MLP neurons of a small language model. Each row is named by its layer, matrix (gate and up: input weights) and neuron, and shows model dimensions 298-393. Each number is 128 + 24 x the weight over its row's rms, rounded and kept within 0 to 255. Numbers have three digits each. A neuron's up and down rows have the sign that makes its largest values positive.
A block is one neuron, or neurons of one layer that tend to fire together. Before each block is what it responds to, as a language model described it from the Wikipedia text at the highest values.

Responds to: Sports league tables
L2.gate110:093078123147106141155136121100147167144088117148132146152113122112129154138117135103104128103135087167104116149115122097084135110156128114127110136122176147094098116080149126110094098119134131128126110111094127105057158136131105127137128109127111163121142158149135162068084142106141135093
L2.up110:150124142137115147143128094084110133150103189113136120149103186144098155096132130084140110114125122144123126115090112149147133154129115183157090122144148142109088126116148101087132098138136092129128177095087136096143112157171153116134064128131101152118161159191157095141125144115174130121
L2.gate450:131148168129122160113105146145089116147176143167129155109135121121149095103160141101126122126134125154114116120126131106105160155115177146101124179117091155128107164122161134086101157106127120118146124142098128117095134116157150126094139103136125145151126151124124142135164157134135142116
L2.up450:140107151130122165145099149110112125146114186140143137136140102140110148112094113162148123132116146103113159109119119086095119137112130120137124084106100153179125148122074131134116105146145146177137155142107113117154141063150131140093061109131108108138146096149110137091123126109135166101
L2.gate452:156146103137099182128135121118124116114151146120127166137135137100088117133139118068139140106120084131131159102110120113116130135073179131092140130149112137133157154149100093083139124120126098132093141153081119161086118122096116140119129132094124134140146163156157129128131153120128120138
L2.up452:141160109130122125148118155140130093116159107118128175126130107099088098160167133130077085124115106146173129146066100121161116083091134127114127129163099137161144152142094089075162143144106114117114105166109148117134127115131112135093144170161132129145132121144137103124111151132134122116
L2.gate501:090124129192097136161098143103135167104106138097158151141113145098158158114173140123139134109122111156116141163181131127129108103121165190130118115132128133194160146133127161098101089132116128104096121148138169045137118137135153118142135123149136142156105121130121139085158126126164126152
L2.up501:124134077180115144156120142104127170127121143114186170135115146106145123091179118149128089110116143151122115164153132174128130088119167178125102126124098134182117133134142151134078086140141137135102142125147145091113124156159182108130106118144134134170133156150125125125156137147155118136
L2.gate609:152163111128116146147144153106128129109105143161123155140142173112140149129129121080120145136079125116136095120117110121095135092134080070077158133137103101126139116143161127127137125095114105132160107106156181118133127124162151074096148140113071128144119123175149100090127157119118092159
L2.up609:103145119168118083136110092133126108129143152141103108139185154119101159112155113099075131169113132120107120095109135112114109149095079089137127109119117130126137075117127095166138106132117143142196148102144160103117107131098134108130155150152143150135104156107164135143122090076099128199
L2.gate978:128129131122145131135116165091138143153149156140181092094079144140136128169151136133147108119133163120106155150115152090119118143108130136147086119140166145092129145085149129082098130152146098108135140154124171116139162105124110148096173123152093139086112149097126141101143143115103108127
L2.up978:116124116126108115138097107176122114129141121102119136121148152083129159170128105119074178104089097112127135108152137111145127135166166131121114126127108138157140140126110143109149117109151142138160168161120135125135153144185092091133160162126177125114139098055146126180132108103116153114
L2.gate1088:078140102104134171203098156123117114116125176108115129122114138177142145123083130125175108124145151120137153117145124127105102121138137123122158119113138183106155147096143118126099105134145081102166140090130178109111109122155159148114139096116160160118143143159108101082111114096133094120
L2.up1088:116115126110133161158123113140123082110118139056132104084147132153133119101140106147139090147164162120141147104132150153092150146139134156108145105146117129114149140110102132146132118130180110120126167115100133134106132101160127159117099134135160154112163160138132103132132154127150099115
L2.gate1099:168154170126109139152108083135125119142161140171146115089123140113160152129103135135095109121100162112136134095090125167140113149105118162120090150057132135109101150118133162154108138125153123155088099138109134119152129178169169141129167124148161118108092125116128105097134114171158140140
L2.up1099:115187166149128144119115091132130119173140122155152139087123129126131159144109141164078098146116126119133116121096106152112110153150135145125103125090100113122150140118104168150158135139163134139068113128117113134153135172167155149147165119159123175106102127123148119109097121162129137111

Responds to: Table row-closing pipe
L4.gate99:107113132125131145176123132150155079114139141112143117160154132131149126179081118115130137166113104156127119099143142087150150132105129138135168126110155140115091093147137137180125084089094139075104071116138122119127129146114118147072114129140144109114142139118117124108114142161138122139
L4.up99:119113142114128134153146130124187046077132152136130100148136137145166122182098123147124111146121137122156142083143115120152112096118092155108168122106174159150094110106139121122097112086101158124116106153109140079121134151124139158079090137142138119101109102111106102141133126174153147126
L4.gate167:117107148111105125127119114173104127136117109133086152115119138127145167120151177161147136111144116107144125077128171144121093130137152151105137107117124143119141190150101133066124111127124116122136152113129102125117127111105140117134118140131134123107119136125104155088077130141102094120
L4.up167:127089174123133152126122118140110090131134096104140146125128125101138162133174151117112149111134098143133124092105144124110105119145118166139129097116164144103126127129096149120138122123144117093145126115108149146165120111110137128188124184124139137080139161183075158084105157172103128123
L4.gate389:086155173135133146110112097158154071094171152105125109141174103162122072109132118155139093081117116153120123105085135132157143100124149155149074081109166139139161108132146153149117099095125115176097107189141132126129162105131101109076107142126120131110151078104121123158145113136137130146
L4.up389:155132142164176140170115123153135124102146098100166109182131151112147142137144146139157186149116155136108159178116108139161163122127128127130144139142148166089119086152115115145131127132145157129162124126131089115125130109162156133106139116155132080135163138116158129144114160128182126102
L4.gate572:098128112100098121167113142146145128137130127158124138091133145123148105134175153118103157125131114138160118127118154103089123106117101103117119127119128120126110178157105156132104126096105129125115124116103139134143097153099123154170117122149110066086131179154126151120144154056064150118
L4.up572:121141165113094095117158108112141129137119096118133133108145134126130141109161144134119107104112129138201118104159104130187130110168152112133161127089138110156140137128122127116113134087142143111104129141138081093127156126148156159101125158169111114136156116138147160154106122131104141101
L4.gate573:117148141122127152122112128146135073140117170124141144164155115107092119128137179166124143151085097142120158124152106119137128092178111102057127158125126114136119122166178133117164127128141155134127135122070127109141121094160130139119105115129133121114156145123130144130108141168134139185
L4.up573:126093129093165142125104118142172099151145165119172118125159116120085089117112154147150121138142131146121151147139152140135122065114138115159139107100136121127142116133164135144117171132144147127094087127145128097119109092114132149110099122128175142133156118140132146111135158126127121157
L4.gate670:147103112125110117103145150114139118156120119098172144112163088132132090112157153134163126138129069121124178134140121104146150136107124127125087152132137138124135102146124115111080143115134109089121119117126141119156155150098127146120114158111114141096142124152164145139141101121146169133
L4.up670:124136147112144110149124160077164117062127158137152114131104146122132114168146117141142162094132146141140147131110097146172162086124103114130100100126113105156144175135157162105176143079143106091127136137130161064109092159117110154154138126143152154126145100130160138107132161103151104084
L4.gate1121:100111154145149134138130130133139132107148137109167131130129110139138140119152110184132119137116137147096144150121133152171135107149159152129079139142109110116107107115169097150114141133122103148136109119126132104088148112158154109124148078118097174082143125137117142151184105127149152134
L4.up1121:114108173141134156153103157124141097105164160097144092138135097144153110104101135132122147107096108106087141150153121141142137095120114144085066120113158112108146103160184140125117092101118127169110151132151107117125124128154134099111141120155115157097138110122150117082126116133130147118
L4.gate1138:169100140113171173132121102113137123155145156122106143174165115116118118185150135165104096160101103132072166145136144137123117099086116150096153119111131143126115098076129120147135174145113084140149141116157103105115132147137143183151102109187089113126112140119133125102163152151116124112
L4.up1138:141121105135160154125144122126112103089187156124124136120145121162110122098116148149125074160158123143164133119115137141151112118124130134102120104154152110128191107150143108136117101111155133105093110147170127147120127116145103117122167087121125125098139111089138150172118143134131169115

Responds to: Structured table/infobox cells
L2.gate10:088105148123133120154133135123145143104113129088145145185116156124112104154133192129113093131164153160123110142092139140120112134151155090139116136108108116144124109088124141107126114152123103153133090106150127123159100136156100164127109164117130095123095184111131138153132135159148088167
L2.up10:075129115162145132135151115099071117165129178112137142121114076119133100123146144092164139148174138140103105127128139122158098108138124132117094092150133125142095104160111154100111125172139119139132144095164111101179149119125144100098104111145140109116093138157107129110125106151192129157
L2.gate88:144150124093154128105147106108090132144111150114096147151064094089118105121137157089124139125166114144111142153113138129148158162138125090113098174108118111143094144124120138113134137126138126124136168117143113119139127147116148106166134136105150102148151130116126176128140083122102092096
L2.up88:153141104069111123110143074151112142156118165085128153121087093137120138109139139118149109113138150143113142159166111148149117133133132107126101182141122099131131153141100158144129126156165113093121125115114135155113093139129171120134181155131126106135147133139118115119185117140128085116
L2.gate235:122133108116141140152156112111119137115122131142089134151117104093125134096144128121138157130161108120105127098119112116152145114094067090108161148146116102151093114108131137090136104119093122117117152124158129123128139147119158137154122118136132131157085146111106123158175173100165105101
L2.up235:139126149104140129161125125088081147115091110157099174170145111155138120134131125109149095112101122159135073088098142117170130094139135120096203140169088072136161151136137114144167147124124151147152139114130114145115123129150161113155129165116187117139095105111124094131149130101160119084
L2.gate342:120152186097110143149114111111109145127143109147120180097150107110094119135131098124146112123154141152137157124133169125154179108112101100144116142153168155125124133120125103127112165102146112098106121132145130134151155118157120117171154112153136088134087169097119205165131111141140106115
L2.up342:080140120118145112144138077134089104096147166139083152176144135154101066130127125127142107103129113160146147128193142118135134117100137124154127120117143186141070122154130100149112127101120128125148120093177113137161170120127124109150156143124104158127092152173122156146120156175118101124
L2.gate362:130111145116143175132131126132110119150148129142134120106127129147166124133131169094148134092107142118124167158163174140122165174093148107130071126099158160129105130162106095136133120101075094151080132116141135158135101088159146141119143092112117104119129136132096140097152131133119113102
L2.up362:101081122114143152137083158175104116121128089086085153114150156121140124136124109094115099137109128146123121126143168141077138112148110153147099145137066133097111109163131113117116149103126133084094133106156146136122117104138105124153108141091150131163127172140167152100169124172115087098
L2.gate677:144147154112140117088172113121127125146125160158077070100136115120117166122113167163131128090139159141131119102136156146121137133112155129150104116085155100141133135151098122150113121151127100113079139145109147169157122098136139118112115130109082151111179139167147123116105162136154156125
L2.up677:147137111113151135157124143147096133171131110147097132103124154149116118113116162144150140152148145117159096115140147138082160110139114111181125095132121134115146140149085153140167150133114115109150121155113113170123176130094153124141100109134107125145148140112121129169110107108156144163
L2.gate819:116162158115103136144148161141156133102118133116127162127102165111126162101141110097151104133160096124126145161101144119073180134151102134138110124088140126090109123145124102144170137089160072100153117146113113099122099119149116107097138140143154167123147136157111128127109122138112142109
L2.up819:095156153115071113171096153164131107094175159120157123087133143123107146147145119082073115134137122104150111142152164103119166114109092155125134161120144147160122119101094112131148118142128133150142149144092103130143159100187120097117156142147145134119103160134107110151113106156120135150
L2.gate938:151070118123153140117125147107096085087113117154124130160086107122093089144124138146134101133088140174128127120163152123115131100093162093104109116136180174138138157128118114139108092144104106090138091130124148142134110089143153101151093166125125115138079125127125144136096165113106121130
L2.up938:161173179106134120128152192159133082183122137117111182109176101113142119111117160131108150126154145109113140101144121144142156112132124109098129142093126122117079115128079138123163112156110142121118102106125139087113139123128117118104157153173088134108097146075126142120128134149171138145

Responds to: Sports table cell separators
L4.gate94:137103167100187170152158128155110125139145134157120123116140137129179152133132111152120142125135161129108175091123162122135156062146117141121137127065126098114125148123170119145137107079102098144118102137145127113141161122167148127132152107129132140156150094093150187092147083108158131181
L4.up94:122128153133154115103120129126149118153126167117191079108129112113121120120096129152123159149119173109098145161149144086129118056133119160107139094120153153112121166137157122120179101096116128114128106122110126137150125105157133188140133105142142113117131087107134150100141082137163125137
L4.gate142:106134131134144123117150086137141097102150133120117112079132100137080118142102118124153145122131143134132114122161103112084120124093104159125158148116106128134148132099145131120101108130117091146167164087156076146121102067171122115094101100138143147151108108154071140140152116119126141118
L4.up142:149140092147129101133138108171151117115110094145122120125154133118151123138091113116140161075102116140132118154141100111076163114137136166087115141143141113121137084090133163170095110135172144142155106122114174109130150147141112120090120166160150076193129116087133119177142140124139144114
L4.gate299:092102150113158162167135148090139149124125149090116124155038139118120104110130112104110111162165130141105133143165112136111139149148134171135095130124138194108115116101121147173145095168173146110109090107147103121083104112145165130124117121099165123110124145163144127116137102164142159152
L4.up299:119078174135129150103125122107124123182089138136096098129090164129120146159121174138117113178137169124146124126119101106093101105127103155147119141114128155123144143134120125113115106164128114146133105094154140066096138113140162124143161143103154097138142167142118127125137142134140116107
L4.gate477:111119129111089152168137131109133103122158151084115184146100131134142161148142114109155143116132174141164092148109131107155154131113127133159073119083136092156110151125156105128087119131110115124135123093120179111122137120081155139101135128144118124156115127113124156144140120163126110108
L4.up477:159140125113124134137144129141157128097156141104170108152120129144126205110122105066106135172090135123132121132139097119093168137101149182140145116106109180107141144117143126124159118109150112170159116163153158158122153135124166147093140139108144152097114121156107174173143148128160102143
L4.gate717:150125148183102116123185107094121163118102173116182107160182167165124143108169105109156125100107140168131119134126165153131114135126153147162148120130148097144141216119172150125110141136135150161129131131157145140129138110129110075136124127181166117092141144155105137144110141124119142128
L4.up717:135147138107113144134143166138140189114132135107155110128160115136149107070119123090104113131105163128118122121105148113118139129139122111182141085117108101134098148126165107101124167122104135141126130166144134096115122118078130136138142141154129130113162125142110123135106090154147156135
L4.gate732:135122087129062165141116114132146157156178104096120154118115111107133117143132111104066160110140160128123092122146116120104132142125102121093099133147078115119134100091105110124196124105124120161104139080159109119169124152099143110149176128152145078135157105115092155099089138151130129173
L4.up732:143102096103069117156139111118127106148152094101149162140096120140123127146172140083113102102135153145124094131147129160112148134130106164094144158091136124091122095099127086138166128100146116109162117102151114093134162166078141117120166150149153095118126100133151147115109146125119142162
L4.gate764:131130115105111109131134123133148101114178166152161155172121145101154153157105121076105126128134158169185137127150150092128148127115158096145147135124120086137122150157133169169139111151134119189170135109125150102107118099148124104093145130134156140162128082119175162152115149149130135122
L4.up764:115176124131113131138110130145106133145120137118126170127127123149115139137107132092144106093111097169158175119152081128136091103079155104148150134116098131122146100133183142116154159107145121134112196101104112124135136144162133097108115119086136068121181138100127139160136148125081119096
L4.gate1148:165113124098153128160151146121125135109107139138099182158099116126138178150124127091160107162096145086103124153142135134123113099109111183126113103109124162115123163091136128170127103145166125076152150132100140134151148083167136085158110118147105124157129132120168138147137116161118132135
L4.up1148:093130121097123091130125147087140115159094116098139158159155122111122130101141131114175139099131080134145157135118126140136106115134130172145105079150112146167103137103126165112111126119113112067144084118126160142093111139109130161121116125144152188109172170138139131143159097122118157135

Responds to: Table pipes and word fragments
L5.gate469:148142127158100156117109102136110087076099139140121110131122067110101175133115150120139146113185149110148119120126106125114142130126074142119140149114127091119136148152148109142120120128132153120145092087133142118156118110131102121111071142139145139152109160116118098138102147152120132139
L5.up469:096155130134105119085113121134135129080156107152121133138159145100142108123126163167140122149141139139126148160115176082105149120101094132141090121103104154092094087143120099161135077133159160131090101142133118141120122074160150125168142107151100158145123144118110081143120120151142117119

Responds to: Line-ending markup delimiters
L5.gate242:149145128133117147091130132107109122108138125119148077102135072124154116096186143084101145130128114174092111101111161108128114131126170139145166069120115092093089149155112118087091111140139160137119100127142167122130120155139140139111113166154126135118166097147151179130105100124148092168
L5.up242:143132147102140158172149116126157113115155101152202097140142112143118110127101121118102147148138111152176123140161140120168123106092131148108136114134123068152158135089155112092165144101129136094140126141157175107120137143130177124130120140149115110125148066124115152110118121133102104152